{
  "n_layer": 16,
  "n_head": 2,
  "head_dim": 128,
  "d_mlp": 896,
  "parallel_block": false,
  "init": "normal",
  "beta2": 0.98,
  "doc_mask": true,
  "train_tokens": 809800000,
  "dataset": "wikipedia_en"
}
MLP neurons of a small language model. Each row is named by its layer, matrix (up: input weights; down: output weights) and neuron, and shows model dimensions 64-159. Each number is 128 + 32 x the weight over its row's rms, rounded and kept within 0 to 255. Numbers have three digits each.
After each neuron's rows, "raises" lists the tokens whose logits its output raises most directly, leaving later layers aside.

L13.up439:126066121122120146172139091122126074131096060116095132113176090131126117106137189153157133113124094128104130137101161145099128106091183116063138102187114129128186119114107131161162101092152153114180137088157132147097127098113118132115121131083133174144185191145111144108120107131123185179
L13.down439:158181166159109124060100104060119163126174188142154108105106163137152139121099077082126128109137135128194097114117040115067101083195072129110145133102099156162110154142135117134082093170085068113086135147133120093151116176151126123133137131185162078119137072114107063102120178125137105125
raises: "4", "8", "6", "7", "3"

L12.up810:161131120178051179178133145175124080155145121200157195166094168180052088149117153131157073087091075129104155166180109105128150078163137117128167123135053163100118091101119189162129122175123107142117133047059110120124176084174100151095102113155183178132087169161159120103104153141089145111
L12.down810:109138144114167092172115128162153102146170128149151132160136101057088139161198116154101118169090175147176098112158095145187105154183145144140128153148125155145166114164117063145116137110108086107131143126137144084140128176086139104086194132137139076136132139108136142129164098134121050151
raises: "5", "6", "3", "4", "7"

L9.up157:128166112165151164146166085134143160109094136108114095168162128187103128117145098118111152104066163099122166185103130126106137131120094151090180152152092165141156069148104094143127102110107172162100110150157102109157111096087084133113107118185128088141134112208121092095184143091109123113
L9.down157:104122118088116105122065169110124111154154090140102135106114142130132141130136117067122120185197038123149109115188154118134131109115158113162100128073157072124151169091188147127116170124129127094167134100075175143091137181177176110186110151142110124124116127132133099149104142147099159153
raises: " =\n\n", " ===\n", "\n\n", "===\n", "===\n\n"

L12.up447:156120082172133113179094183152078140074127140097132146135109139111073110075071125117115203116129085141132162153138136118108048092122140173136092097084115174124141110115083147146103167148093137177182106089155067134104157176113169161152097085115136144103142106158151153128122096117127130117
L12.down447:105122179117114143089146096159164103159152113172160092092092137150179138148166125127124081095120123136145096136112134098158184137139131103104114132201151114179160152125134172150186089104155168099065122139096184144172161103200094049082161160105127123182124161143097090131126147158151116058
raises: " ", " July", " February", " December", " September"

L10.up741:170144133159122107147124133166130129119134085093188161143150104192106058113142145144169135054092118139181145155104101146061172157168186089140100126081085192160145147124139115151128208090125120106101128134102150149128125096140135101093151090100154093128076137080121090145146099067113146143
L10.down741:176140176166111140169150106170138162093160107126121121162170126098153064076085178199178080146101093206120156083057165118104149166151163134164084118088136144118160064097167042108061100147161134112120178105186122169202164093135150132119086183127106166100101115155137085127089087037181146128
raises: " it", " he", " they", " there", " she"

L9.up574:074089165089141124114161114084141101143122142119202113144151105068088155172047093181140133125139084124102120092135137130147130088176135126073066134118125204063084107159119072053114137158087126110119130080079091133146067103051125134093077128163191118157141108136154150172160128159114064123
L9.down574:159140099122131132187077105143114192147101127111086125095112130147137104114193178106104117121097186170146145202121129097076154170095098142126187070117136028208177120111120147178173107101114134133086101138130171105077145154220079131157153152100058160095087149160110118057125146143159168100
raises: " music", " album", " song", " film", "usic"

L9.up867:121152087169069099181103065125103152156110165099137134105098119166098147121106156133159180084098117128144129133120148127097131157109140174132168102106098076096109144160181124112126143101127106174156156108115147078157168053104168111110126125105128097083099162167149137163172130117115158144
L9.down867:098161152150122152133160129096151157104151158109110110149147125101099157150169152138151105167130048101079170095139173138136116165137231124142139130129067162105113134128116104096145137111143058108094184192178077145108130160112121153107085145108105123100119078165129160128106166079106076152
raises: " his", " its", " their", " the", " these"

L6.up243:141104091064164144132147106120166091098139052095118158128236094100082054082097152165132116127123149088116160129084175136116166146118180105141131027140114118151121145105093113095140138181094171121123152106106085141090113094115144131124054120054107120132161174106105133148145089134152128120
L6.down243:139143191197085108092112154099105181148136199157132095162076156166139160187148103078130149152131091149139107084210078125113080133096075132118131232114106154123149095127178153189130123087157105123144102140114160145154159198141141138132181139156140106133124062141143102140090158115101181155
raises: "3", "6", "2", "7", "4"

L13.up51:092144110147131133158153104117153116154053029106147110137146110139058120105126130153123107158137180088091133093079191092121168140121193133139097053157132117170128155110072148101103097140146151085098140101152130113073144137088150136135145127074118111162138167107162137153099057163147127158
L13.down51:134168190129150144060112096127125155138127199132173120140092171151246148134143116149141130127155102187131146158130094134149075137133096146141159192168126128113107135138136123119095125087147126150167131134147146107182108115115114093064116152144124112092134107171121096125114137109189127124
raises: "1", "0", "5", "9", "6"

L10.up862:049104082165116174140153146095125148146144096185157106144142115183119124142099181120152149170147090144141149166155137058119130125092106132174100088159120135146116066163103157097129108159094101111146126145099105071085069203128181091132112114157134220101152122137103122126107117196136111171
L10.down862:087105132129170127134107149157120186128117034129109085124192099107134080089164144146095126120160137080117122143129222113111101162165161113085153097146172106125095159209147161134136118148167098098165111089118061081127134088161101127151123074114094147121160079114103150130114170104167095128
raises: " |\n\n", " |\n", " |", "==", "==="

L13.up172:164112163121118111168140121189128151104095129139105132111160097164090061119076129143142164092101172123111138130082164141078132167156118131127078128116145105188172118097187140108082110125128157129054158092134140139184081092152150147095112091114130221097119152115108166092163119108117107092
L13.down172:135137082156085154117111119074137071120152107148145147140124163119114149116174108068071153155140069174139134166169120102140092083092128153079092135140074190053113129137118144155166126113140095151147166135092137088076107173136170161075122142135172070140129071102138046105088169102183187156
raises: " his", " its", " their", " the", " him"

L10.up472:107168161188096191097155121128099124156132140065138166087164149149099080162156132079156136148169141137130095187095168169192102106146162142147076143169148067118116125141082122132105185139110120171103162134111104113114125161136149110160159110152200124134088159087148123145100082155114140139
L10.down472:115117108115173092162122131133137151157125149139138109158137118132129149127111109118140099106115124086114103103145122120122115116128119137124108146093109147104135131118153126157112120117127128111148111103101142120106147118119112087138135148123102158112114153095130112136140142156147102105
raises: " ==\n", " ===\n", " =\n\n", " ==\n\n", "by"

L12.up42:169138134205119159172130122141149138085162068153194110163175106137142046119148152153191124078119112187158159129074141146066126139166118139146086114058084178097122084146096105101086155149106137109086188058152094144152132138114187110135124136101148162132063130156153119124177136104122131153
L12.down42:148132153184084182118151093127169169126199080121121116128206118081160050121111127152194105154125144132162196110033160142139102146133213142154119145115144172088125083099127027096113104151143122109152161127183121153112084131120131149163099175072063126125102115186143128149114083096137178099
raises: " it", " they", " there", " she", " this"

L7.up202:132157093103119183108123133076191110093087096158211128153144132146109138090141172127142106139153143129124159178116119109168170178147144110132126093062139155137127062117165142096116127184106090107155179123103069070057152107106170116102126147177109135201123133105117048069118147123138081179
L7.down202:109145118101122125152133116118117144087113095144142079118167119147153048112203084092108112145148132099094140113134196145137133139112155080182133091128142129150151126179143148093129104144115076104115135121118008099074145113143162110114137149136112146146103051162093133076128129113188131185
raises: "|", "===", "\".", "==", "The"

L7.up281:112135178084096161052145114129178124131139103149217137188114136111111112163038093114147121123139124130080126101147126148156155089187131176117077104130124152126110111156075118084136134134104150139144136076120067182169079105046122141108066126118160115181158148096158103140134102138126094093
L7.down281:111144115170160130197073119116069140102109166140076127097148120094136099107168143108110134133091164100146126196115075091099152161062121117122196136127118094111150140089140166178113158107177139139104111168179142125088172136150155106130180122114083166082112133167102146101093115143179194122
raises: " album", " music", " film", " song", "ilm"